From a checkpoint of a small transformer trained on Wikipedia.
Size: 8 layers, width 256, MLP 1024 GELU, 6.85M parameters.
Architecture: learned positions, no biases in attention or MLP.
Training: a variant of Adam for these matrices, 292M tokens, 8909 steps.
MLP neurons of a small language model. Each row is named by its layer, matrix (up: input weights; down: output weights) and neuron, and shows model dimensions 32-223. Each number is 500 + 50 x the weight over its row's rms, rounded and kept within 0 to 999. Numbers have three digits each.
After each neuron's rows, "fires on" lists the tokens most often at its 100 highest values on Wikipedia text that the model never trained on.

L4.up904:561536549546448526482500497428490537469562506558510519381395423413563439426558469497497579486489484529574503495523484595476537521520524453538520416549507461548501507502581479556589496517545533494493515376486454495603491533512439429543492461502369633522517422576478571505444538437569445534474540490410544532490518451481582533448560444539490583485494556500550512495539421541550489586549534547618561599455481528470496450604550397445490450461490482502433459526489447465458580501507522527547507575448488440492442516536376511475469465551469446476547507583475518482468513512442501503
L4.down904:497466500509534517520523591505521533509525524466558534493582441532516492391547419572590449438472513480513423545520516529476454571608492553408524511465537465477618495463468567486562516462586404473563383474550493541515599596520498507550460498599450509543367500466453410420492525471444559545455535468515501441544410413530462479436439484512443529466489484489536482494468405542454473431488449567393538534614420459468503526355559481469470608473485411576500502506538511580535460457526522551510480449447655500488461508538506448418497462458514517473456562505518458479540537491500505558
fires on: " pr", " not", "a", " cre", "al", "o"

L4.up311:444500587538491489481525616534514433484498509517436452457450481455523491370464412499531457543481474551584437524471566513490524518435561474449455447490456503585586464497448481484529511511467533500552448543483506513481474516369488528563485520501473508553436497610492500501454542546545521531480563449560475577492562476474556462435558471557479529542468497507543498505366392434598639593437446543555456509448469538444488469458397468484480572511477514585483480505532395560437494526436544456477484539459487432479511411454456564519416517523534404600432458464393449487414513582510585560
L4.down311:671464539468502421489474500494535477517496553535371481525561490515518504492507507506526620531485545482449595493571656548481593542506511489466560528508566582522492401395553517506546579481438481528475528520587459559510535506407484569526532448468490541528413490491507489473430542578438454458434531541397495469575453515510447442544594538539470473543555506522469440444436551410470448577476477545612564485532621488515502423393470526537498514457490345495478461464521536515567460450461501543547432518480505567417462519488461528466514436477472548504369439456545483453407509527510475568
fires on: " of", "é", " during", "4", " for", "ig"

L4.up535:518431558532503599569529491564484396591459477508562578507432489611508457463465500605532539541538479480465424524444526520480550608463517498471580573524581432476440452492481394463452498522541440496444443510515456440526578547424478511540539519562587551466522512527591452428500546509424515575522487512495441460505484514630439570357560496509461498499492536544440529523405507520494468479533507535513500533516559464498511546441517579445537485519494501571418508476558398503470484580526438449484558468517510463534498496566532463519467446510487434546422460535576582431464519465564507460
L4.down535:544578495447549512448529566504559587498477555527432443502533473455500513660533428422371507478437505491499568476617502458605496508427546508518460527518447539474513512485563512472525543536479549573520479598434465415468481575536435506446445613590445522415530593503452549481501571490540423555484530528453451480525517535428470476484503456501514512506404590452575436442544528514444475413493431504537533552418518551540508475575461386486456472416485477432519521450516494516588501437458457549564430471630516550490531475543473542564545542466485512496528445479494457441557387541477467446
fires on: "p", " m", "m", " c", "a"

L4.up361:472512520544434542501433615458370408517441501548544592501455511487574562493478530551535485496558438419591474535477504598507463518516491547537501467472517534468534490458586506416448478496543509570597495432509501577527465450429449457483536561480536554510440434431512534538551425484542587488515483496508510431476511570532433501448540463485518473557579498544512527592469504523538485535505446471586566517484499588388476536518514485527513479431547485444495372534526504487522446428465440479426526432473477554438523531515557452452541529565399476564414472530547542505443510542480467464
L4.down361:447439542498452512493400535468429482522481597375420501529527495508469444451517469516587584507414482569485435521482473513518506525439564455524520464536520534498501507423441489571495505610458563576514465552551554646456440414409494493427401540562473458530530476525515528483463404471480463478544465544441573500483475552543498520429457489531465483548523531501554504442431521452497598459533505516525498532455603513424384590538510433482441410544458436445525468489452505534547513538573523538582423515536493467434553545496465533625509468512433480510423473543566514455459506450478524541
fires on: " ===", " ==", "elop", "b", " ="

L4.up44:395514535559559499466502493420498541478445467438406472469504518463507382498551414482466504555575484509415510470501501515469536571431514454572524554487510386560494567492488530490551497542456498558546464481430541496415370488465497479593456506468561459471462542478486529494513461439429557492622483523600396540459502613409397467515458445518538513494474437507542474500417497573508493490462520482497588566556440491528528604491473605567512476494551490488502512384400503491525534467564559487566520476404525488522468507465530532542412541564433398483511567487553521472432561394540488455
L4.down44:500451466535486464469456521524490464426496569511465547488524525470501421573507493506469515504537528553546537528523465495551426462535575506521506453530651504347440572440601489484540492499463425462489499508501560527557553511533457552496495413471444523601516490541427475463438432418467571453383453482606478507504508431560503487497474539488449548529448446519490433525560546630599594458542543528608520507474460521467419535546546603394449474506481431510530446552409477474495495459438458460467636561481579465491485548411532545432579492466526550588529515537485534472492439564518524502
fires on: ".", "ec", " the", " b", " B", " S"

L4.up952:554513511534574484438477442459456450517449481524443545522437442560461539482448447634479549566536498552508457434544533509455435578461570509527531454454582469541450518546545473488458531628498484467515478483483553417589479515490460439483484495435446576520497504522473496483485527443523501520551489527539500532505456519454482425576611646507541485496505502461434503515518488483423572581549525543497513471483466544528531528500448548545525569473490534430536471476438471433525643460521540449537454511467489423569490457462379580481426447494430501523470495565563540491392561494558445445
L4.down952:490632407503425487537597460472546539514527584474481433443486462479569570466514480446504419465482522518485535528511476569504553470483399398485436609575477587405494453478485521498561450524527601497539544532494503514472549526554596506490497490549500440513504456620539461548563537528510557445490434536457514432395461472524539536476583523495513475579467533494498576408472461493521571517423397474517411463532433513438542493450554432501537445467406457476524529397555532515451446458525517424512463592496506451377392492526508461477491514575458506513513476415526473422538498489539489366
fires on: "-", "et", " Author", " species", "ens", "ter"

L4.up238:413474492535514521459457492429564472459498473461454499498422547565472455605448526475476494512557501541573484483417514425423540537423499497591562535459559457467559369501543462562531572507481418512451490538481549477524503584444458530549450499451555459549584510465539529449486452486541637444585508489494464558547472503448535511581492533506431480515580496473484448465466571516539559479459525409402538466547568413448530487560479464479552438493527445420514507508556553509481521483496488567462590531485445496491494545437539555491392549577592445494525579544459451468474571510495565564
L4.down238:472440586567410553497385563561467444481542489517492493455518461514518565537502578569548498470409514492508468482528498485527505480455456467515462479442558476556496430456533560573484435583492462504501466536394555452591460529531541573678433518421446466535510476472438549439511402430560577448576501421461512548517493491456495547502506523447540533453529428512401482539542462437520427471538491508486465451525502536451461527615500436397564490508416510454539582546447562588488467499543578470409526551581372484483534563459500560424442465550421470555567606562477463434461618494513481631
fires on: " Sch", "ö", "che", "he", "le", "ü"

L4.up93:520571611544569515478448441371567363436489488517438490525502587585578467436501568474515517595532440525533482454487589592426485482520562571538480541477458454455490442401516550514522451533508484578520499562560534504449585563456494491529560544465539504578441458558523443457496517397522579544550495478415448434495609506569522518416449529486472509511584518501479527426449440557470461490412422535486551491455501500599595483438490513370518421483540461553517544557532536497517456446543523504519483501513494465464482499500447524580422430546470536482525542549462441479515500591542540508
L4.down93:480440510500466404381467464533524410487520420519412475575479593506510481478532541536617494487497514453498489582438426512453456454438549510514498499464566536512599469422476480509397508506466510470522434518529519420471589474451477422417499573531492444507507443454563453524502483489457526553480606472444506451501535474534535464505542492483544462560532524517554483444416528503496512578484497465555436454429444472557524564469571405472486548594526500528499560502555656533497424489498572499508486577562490575526558482421500465523356484497475482541630512548441501578408570515567445559
fires on: "E", " o", "ö", "á", "O"

L4.up572:460426546550537614529464519433509420422464523481459454469513528472611402526515503526501541409479427568459452530578576542470547537417525525517467482509498473460527514485553543543466548445472474505511485539414515552487516490504543477408490428514556474514502534498487496426426456545532545482570542459464462509522530489601568571482486549535464561518505512508538548547527564464442453492460527551470539556518476477515545535610455448470515500482541618499491495525576416491548453540395479573367527576476524475505424544528462542548384460654497490500518508511424526420476529530433516606
L4.down572:496490573553436520566602514519521499477353540561455526424541433542598524561484498549528492491501462528515515522466497437515498504474532501485564501481522505416486662526446441471478443518502601534523499470492593498514470547493642494473461440548561478503616522541513424519532478471534475510507387538499506535517520509541491482446590580555464459467444470499517572563562499559543490473572500476635470555473379483524469485479419529513544541484584509531572558495545492429520476537453483436440585514422540545558535502495453494514406465599453470479557507456422432418460518520419473415
fires on: " h", "h", "che"

L4.up991:460575484546533532452470435539409407532514461491495499466539554468478508488423464500418468500549489516521536652450615400487499558520536516410531565519487448459476513535517500503546464492578426503588526487518519498525468486522461455567421561472523458528496500498513495516482533580470532403488510515505445463485603511459561450487538521507491481590414486539504600569526454507505513472536481485587386575582504488566460535411538568535473405515562450424491536464526449446520593466402443490451497495439487527508511404531456540532550576404420491574471532534478494510485533448439501459
L4.down991:519531533515533536449512537485481439524425544510434560492404477493472575414472414447484439617509524506525516451555521425504497493527541465451552549438576523630481499497481531485458505478492522432483479432569411500517452486488487539524535557557605444523565530578513462443474545505464441596431569435467440438550413504511470518566560549482490508488518539525464596613490516478400500394527442471505601446465503500465528518498433482579534513541501521420559514453510565467497482483543510466456569435547591534494476489503546443466449505439501452575394457452505497468486440584512479560
fires on: " |", "ed", "ing", "v", "/", "s"

L4.up751:552429464546639552507505517499479481486453486485551479491482430505574330517516544571497567442529484523523429560484430543452462567552512407566456516584582548471529560500451475485480509498435542519514440493500522553489514499441502465403511469496516523597503443460528513519559534572498565470561553428510544534477458549546423593521524542524530408492502621499455559496501450467475495594510422480499418448538530646552431527466466487474572509452559567506454591491550474490580535501513511453497418546461447434457490557473443504404578569518447497518612454458498450502547498567434404521
L4.down751:548527507592502467584567456508480594469439479493514543526500630513469392511558445480425413516527521448602543523529445516460479527489500565466468398498480537480499470550444514588513571466508537518346533451448426467496515495451548467477510527470498527470491533524473496564481452432463568484523452604539483498421520548469529526547514446470548572553444588413477561478550537551517457494485426613455473511430457461575562457487495465431492533527583541391533492519528551567502477401491494544530509480549500605456434536597552489486538523445448591504465601490540513532502402499501512544
fires on: "p", " Cl", "1", " Comp", "Cl", "6"

L4.up985:461502460557633550383531458489545509420482481435499488548538554487449439485473465405396389555564438481505549536620533486441516479356614479505528530489606572525493449459458438443486455598593473484410474514496458527492472457542431431547449490574468473494554440497500433477531562443483583451524505500492476604526486464482561496562507508569538498503560506528529510547500494526482505556452479507507523500492488516617406566450555593439465514562483454494484559538466460479386532451467483488439413545529491448500575526527519563488520533471565429544509626492449461477568514497623457553
L4.down985:483560574458545451476547484486590479487485528571498521487570523517464480571448419463538522499478490544386588555485475530506454549525504426475532542411509507453506494484538517419464478511511485444581372521433504520496597497528374433601546468495484544491518467617445461486572457505520485551488516540555428537489548452557606495485520445570501524514429571495570459566472434535414575457474446440449560523397500433494431533459468523479483536536496489393553508521506392482448493401448503530489582498472612480358467552561548516499482454460532436490428488469544592481540472615408515498
fires on: "am", "ad", "ied", "ig", "ed", " Born"

L4.up1002:414533489539503489511503476555526536534547495518459441632424556537564481461534411497431455506512444532552504466406553488493371491457562503522560443361495448473497478560524563570473442584427482519517467494585386565588492468457494505502501528512500482467532499557434519624427452484542552388476436500570444555491504564453534498471529582412526464478458604493512482428445446512508528510456519509488531523444461614484490440522481579526569479452479514557486492493538470488521589484388514482575476507556503555520558439538470561369433476532414498489523534491521520519547520532537547444
L4.down1002:464434421488506557478433537525490458530611484477420534535489466539500554545488474502456553514427487506440527548550465471454504495551542438528534429486463564460496485549458511513468495468423452474554556545465547518501470539627511541429527443523417535473499539409510536508447416372467551629463550501483432550541560435492469471535563549436526502503422500492545498495523579543457548542521508520452538522505555430529553472554581525430537480505479530474575479449602435508552462557479486462526450561532565518448558407549439411485410479507453448534516423369550525560522511594503586612
fires on: "s", " and", "les", "en", "ies"

L4.up568:455467428540562490519545474492495594509488492545514529480467386552483464382487434550500528508558456572478419550444520458466472462493553495565567427458551444553464503417460511555485444498532451519476423523430528563506417432488414506574522512389552560595477486539547580503449514410494442543399525429552541492457537480538501598561671536465448464524508555489498539566537497578547413589492522534588485521493515466580445547467549559460437421491501494545429529480527474476432462515441544495473560453495488496511533459476482463445436475436454481460528497458472421545391484467532434530
L4.down568:442528552513408496497482434485468473515595500464460526576609502520476529581448472528478560489537450440568533505520524454441448514501508411496522484547498556471445535422521509474458587500526543520498525528499532564581538534504482502520437480502528491431538469421483511440555566549512486454445398572420510492549561492414432581502604438429515508449383505508474529535574483513542608486538488552538525567528477486442605493501548346527497422472553539464447531497489417460555423468480547504481501512471421509373486439527551481573606412512569485490524556462530442529510567355506494486
fires on: "or", "an", "e", "ore", "as", " or"

L4.up237:445494495542521486527505510555521542537500535500513470482476555512547514520549507444473509559572399495584418507427595426484531515589544523588571444592497466559513440464523503492554553507489462522473396500600487498512490490553471484491540453499623531486500465488417455541494509542510481489592451428474465520480521509501571492435527516512504542501433528482482471517460485555562516581504560394518529495564507515576506529524447422456538459477589452549473470547458501517396572453467552457478498453449540531520395462424511582572518587422524447554580516573453511425416497553554373462
L4.down237:529511514588469455486588403423541385538526408485502611506451460599455496417477494525468431459542533490533483466416511553550431501488433501542452532464469478429524591590549589457448594583497603539485557535572517444547541572437478589506340547541508581436411505545486493516473514430401489540444493481580538431540473508508581505516487494507485461391482487494411523509525500476466417518519551490498453509515526580479541578522506477486493542462497447468540437564468552527547534428454545512593529543574544471521487568512527537557528484511462601465438440497458503604456521529497476394
fires on: " on", ":", "g", "2", "o", "3"

L4.up971:468553551547564480574522603525535448587525421501539487551524454511518527558541475418411595520477417639545435515436481471427589551567538564527435484529445520449510375468477529546489495547563404475508481552522541468469480511471476549566477422508464631528444484474460487540497521587529432454442372485509475530446546484497504494439521521496478498506436493489487553552533490520505459473437532473578508492550521495534597553441511506459440431473553513528460525499450476456496516523611318549472608479507502505446389462535574523508515449468507428443507570511484416537565520522477445443
L4.down971:433529521508430532499584427533480534518529460585479413513490552496467467405521553430477493491579451554518529410488495445457499536542539501378638425423486572435493500523482522562495542475488444485535466516517411473557493535468595477432526568550516556479555436419410599529419540394542494447556471432590521498474395451484585393599411439484567493474578480511549487462492457527477583533541484487546479440526578441474428518522557594426471570531488529530405523431485505493494555585576504463507469526444532494493519541471487559457580452536504472483459440452530469529469596456474454485
fires on: "w", "W", "ap", "a", "k"

L4.up854:463532460548474476392458525536534459475422507559483500618494485526481469498521494502358544525565497533579510549494550501441499493504581512537491509567536527477397482485526498512592471529543442438547477560496504471525458611552480415460450521518531497579473516579466521542502556515523527438585427508543498580547575523534527635477515477489411529477513435522424537519537497505487507489599432412437444554469547456483507545495415532531590443459472424424564427479523497475534473461519478485489574459462500472419485470568566508596506525480503453483558476452517526438470494363493500474
L4.down854:403499574565529398482438488516488502497487453499483546486449477405532479554410432455470409532570528537540489565551613558525522505521517541476462500457440427440551485539517527540527376484404507446430408555464519501518474545485511542480516622599439476548518525559549578520476494535497489523388537643427449569451578552484530514467527473447510596560510574460516449503508545562527500474461552414444546534512590457500561572480491395461467500537448521442513511441417559554436497337457463549485484457483471430587531493529436461436493545564462476551454474516474503572437541548478517493
fires on: "/", "p", "^{", "et", "}"

L4.up439:470496390539522480511483400492463479479552478538461477504586514542506487540600521475555470478476493517575527466508500570422451528424521489472595459492521525471417521387492544507530509466510527462534504463489534516509480451570422497490439547472550549488462390537506537581518636431467502509534369555464460508419493470534434557539533476554406570470595454509456546505441429492580483552525507518474498545548461544590529560503533531475515562499469444529437490503501485508506492519509595569495566504497460476464561604479436532478563579519531482519479664524503494498447601531488479420
L4.down439:533435456455492458518575478528470519447502523500518439556519527431523542507489476529483535560513510496503485459445464457524527545531549494401485455521444470620506527449428474380429569510493422479508486439546529476498547567413424533491550525460517626492422492499453615456495497656485485441425469547577490434494507554459442497510442446498539512484497483438513434460512528453433509524548565499630456513450533537434505523445495510451506508440427479409498425422474522539611562471460494445383523567462452534500501608501473457493505512583520448498445425462537506430464480511499517399
fires on: "er", "t", "ut", "ad", "it", "ant"

L4.up893:414532447530499525458405614542549523542621550524484548534493465538495526457551487502456578551500476522556515402480545474457508436483524512528444524570489473415510536491417503438503464481513510451538501445484508423587541496423485498557524466504485529515409483501478560494507539530494556526575351476524490528467421480567537543547541467521385550432553481544528446563507498451531460605459607452522516612460406571557431540414423579464476473473454442508473417491456461523423592455480510564512464474538536475458432528506484601470433503514479471558512574487469451462490491478460437516
L4.down893:477517506476448602400569475587417460403479569516596501511491475497502500530443494522525484432470504521540508414453562445505494412474573480544449504498439487501491571392493532436441477461506524542476480479587570611472487593458515543469485535495432638524548499498519529510540526573501513511496490561517587520497509452508476524475421583449539533527491484501437502443465487552577486537408520422542489473457500489457500622502521514499483490499490484537445521472410594569570473520534538458516441453569554446520570448535466451510527522497448567469537510399493470443512427534480451570
fires on: "0", "art", "ent", "and", "ant"

L4.up48:425530514536466506479399524433546574510449404598533488517395498526492474441547401502533615488453457536480451395586528484465454460435545397533474570534462423502596555470469545540562477554493424543516508508451571507546608436470452487547522460444447600584580419464529519418422525485531536507558533409544543512459466429589524500512486573503524552495498466564478560457456473522446488459447533502467517579537552540514442576448474453517542457473530454509445511511471518511482501427436642466491467502557498462420442427545511643455490469517470486551549426557521455478401513536518518528
L4.down48:487502468542563451544490521505528530544551564455469580512448464512484451553479553532535533480554500523542545504550482540473509480589499423548524521469560607451560451517495553497313433515479484503482435499476551567541456624513554448446439458548527541477449475447508506573521586517458513448422483551418437487387477553532526549453531519463490525617508466479520383451518546579446427516476469496458479505453522520561497472542479484454516545500497543517442543505497528493572454593527481563433479536544539587475519554513537525555515475448528603426499534497433405488437536462413437422
fires on: "as", " of", "4", " As", ","

L4.up534:500509456530559518384585523466465472589555435520462574497445470488523544472447373532517599455524449494485391446390534542458523555511544516528427480521434550491550457419524489569538456559521506527494517611461552522497512489512494503583579559584522609559501509483499516431505482464552495499501463484514523538401469532495486513518556478434469530495475415512467523522573514587462493519579538526439500579471554493469487509473522556441450512371525454467350539562504450506521435473578479601447518553562429448363495502470559481472524543477450429491465526493481559516565480468502553490
L4.down534:499511568556535487575531523506569490536461536440600559514528539484404568467447526462530615429547470603456566490484403631518505519566507433460464443457420427458593430509555593524525521549541536485494533474459472470484597553519429518515456480469508434473404512550490518510476444499528499519475525479463523550577461495554615352511542486506435505451498538492524520542359523479436472532475542543354541543492512499506464529501545390393458529519440504447492464434460562450469527473527512588505533516506490493454458506542471560441476460518456479546500501542497571456528458475465469479
fires on: "2", " United", "ac", "it", " |", "on"

L4.up741:582447462537562538492421536447521410509527557559421587461474415512449462466509432517507582538551518487528488454427556522483479546555549499453507438527393565529536521486601494579512432569556449503510472466518521488540514493510456436511496361536493518521389505484501483557458468369510464442531531438440497510472582542595436597487628555515412573446504530504513468461543481496531371478538503472583527623457498540519540594537534501494624464393469513407496413564435519474465430489473508511577462465557479583453419568535500501506489561565474437526494576503494495489459509493587475518
L4.down741:482542561488460486505494507549544549487590607476520461512487397488465506508498579491490435412555479430464514445495496472581465535537491551503511497445494503495544494584479602588525603501531490454548551465592504440508542471567424565481524467477446510488486439465478426454575526522498581481518526510432621446529474433507507420534472557484448577566328513526642502470551514474567449521509514529486532436471543447523554541424456558443380484438503513489599473460477519524589423612422462509572480475509548455471422534580514597513437479571529532481571427459545506478478451466538494544
fires on: "0", " pr", " first", " former"

L4.up46:483556495533589489441497558530515387547445516584467433522522455465496515551578531487396475406426470528553348494489640457427560526499606504527535479505494493503608546471391512434506519456488429473468501480562470489539543555474444435568486513479512507562525443427445486514522501590514458527556461537533483512515494460506608483522479521496485513501474488530526629558557442558485496503396541570544426512500530505541497473434478491568537473478560434545515503590499394502498465568545540462381460576409494430429549498520452523449459518525475469487462534468499575429450543550378572569
L4.down46:498521488508567519465550439497532450446541521455483461503447472521461468458435558536527442426445495560444485512533462510561516541550515461506455470506444465551485439541595591375458564418503535564570466547456434572548461461563525521492471538444498505523430518496505545500514541526547470499505441531470425492563517493478518484541561466465516550535431590469485563551415469521601581518501447456521405446584516502457512483546429423416466453597451466476532458551491446558551591463593589517464504430375486483375465500510484479404459514436452554560625570506558531499474605554504457425
fires on: "G", "g", "i", "og", "x", "0"

L4.up31:488447430562453577485484567503530531532451472427486589409499409461466501538569458526512565597437541501507505537550542567450491531448541539455448514432492492545470502557531498466484494452567400509458445432557556543424362473535485418504451519492407593474456491571579450468485559542612425431523367454521591532463516546400529494532554516518544537486544549474532507509536462532528431547494458572541523531476565508535534484460478458418528396491446500503492608462471454526557472574487454481490477508366571537531442487468535480472490504503474530458489526450427608445531506502521442450
L4.down31:447393537602499495511467550554436565436515551461521500443499500523515482425501467425478525515517461468538412542517464479438441456494508539501545438562474531584573481556505488469491517576496499524563584521597477438475585387530586378455388529423400529549454520500560494407523555566585528502478444507406456560435477492482513417455461525546486538470460472484494535532458493485456445464563527549558502443461617483431488491385520499503464506542520515437461546565535589484597495564560470596456513551451515499541492436491538545561552390471462513543561438472425462406562604511497494488
fires on: "-", " D", "sp", " C", "c", "0"

L4.up814:532442466534469467479481533459450453472434482482461581490441475411613481515501438470475587449521395534586476512441552491500534626470405468502502534505508399515525534438495546461582491448520489491476482493555551575460528506490523491596484520554499501451436450536515568498507506402556478516486452464519547448445479462514509508546467537565469518538480605486490556517419418467680449637477414458551458530483436498619530496414507446470452431491502495541472531508529460494488612447578516474543431549457513505482603447558447544485491517452526518552472439535505601580470530582508511518
L4.down814:471467572510479504541550463495530530541395535559502519452484503573490546562558521457410481571475409523516477576524590432617534444497600450575488530527495450490542475472492557512489503513446490465426520480474545577597601539492541517549476529486501489508504421558525499536522549459554516649562519485468514449457554409474502534582502533488486491465467496504445534579436558443511452447445523450460511483533473521536510550586475371519529469500452454566472470483508490422496509473476600435446544539483426493491587546507433535592541468400426480503522464501422519471455520504547494438
fires on: " or", " /", " de", " (", ":", "el"

L4.up15:453504521543558495442553542442479355595661470465517608462545445416493458480509456526405556539537473444474475433360506469490486498565509534506477424514429535427520507458511526475456535559503510509562444521517462391494501555429402431517613523461442572416446415579514507418482557631516477400543396473487450493457528524513539480498556507535554478513511518514459514524579535556548473584517500509507473505498516474512532573475553456410489437484426541462427582469535475500474493557479476434563501645453493460533523490499449510487447407514503448499488540418385569554507520515514483520
L4.down15:542482527566521418535537391501509546509486484452517562500418554553560556525480625521503459574602555564538543393517416533577478508491425446500492542546573527533527629558482494531474464444527528462552489512538485487441477566438531550529492548448463473406448464526478440530540560507534511424442423480523485528516507422477520527542520454402540583432571455486457465466531370561475559455495438570379493467499436424556538551523543538410540536492463491422446455389553444516469533436486528511507548555407511519458453539513460536510460519520467451548467501564506473456562549499459442467
fires on: " which", "om", "°", " described", " resp", "2"

L4.up219:464496539536568591515452607531430476467575511407499540454479511489515467514478453550524575574511479418468501627526558477402423445443505584566457450464571438508424540525564510433471477454499500583514501479446537493515453439487432534407522485520454456507440503533502486512568441555542516532486444394510498527467441580469567518475579474540531592394565527572588498528506418460473544512519398501579497554497492597482374462450529542451577486419487479492363597481477418499427587500493485496494473518506606439454518532525555542417508552408395462525573558433486493562460497511466394478
L4.down219:472443522357456497508552430504511454490518457448577449571571485584446563516451468494498444568485511466502575476411566569483462507581537509516486429379476435521520446428454521488548587518545549598452483525350489566511468491569461520504563488488488455470565511467451496599482542536367531463389448568353388511511479484597435455529396465543566514536515542557457442532513512491455440500459552507504540587490496402535539544464558530452484545541602449453589542460443493512475477541513462467461572526496488577458538561606462511520531503542536517593533520431500522524568501480429537562
fires on: " app", " offic", " ident", " earl", " typ"

L4.up969:532519481538514486462418420411456489518556460390505529445473470499556513432477534510525501473591507471478468478501567422445461634420503582518514508557548424507443534566464547548486514491448471636510567437541519571510494562497486472535530381517539539530474584533428508478498504562474520522602468488516482550601549484475441598455519480497496481527495517487547425552493478564521512473629513502467506527499496517531450455522474473509491468488510573458504472506557470511464550520578570353634331464466548485415520501585478546458434560525490524417566451570613581460433535452493522488
L4.down969:543430477497433519571409445457468510521460544574587591475493500543567491555565561415577505437564505472583560478436574507457510328533487453499565397404516519569493459459539472538504620472598485464502484551565447501493528496383525473569469556534540470497518383491474509430637506501455474552570548530474550452479525493477447483555513526527456447582346513529470471497486528530501518504574487447434462462524499412568483518463542517456455558517459441467443490529464428513509501482463491532514466567472549563485522428422547507513502531496435550442521477495496585468525573466483553426
fires on: " b", "\n", " B", "==", " ch", "==="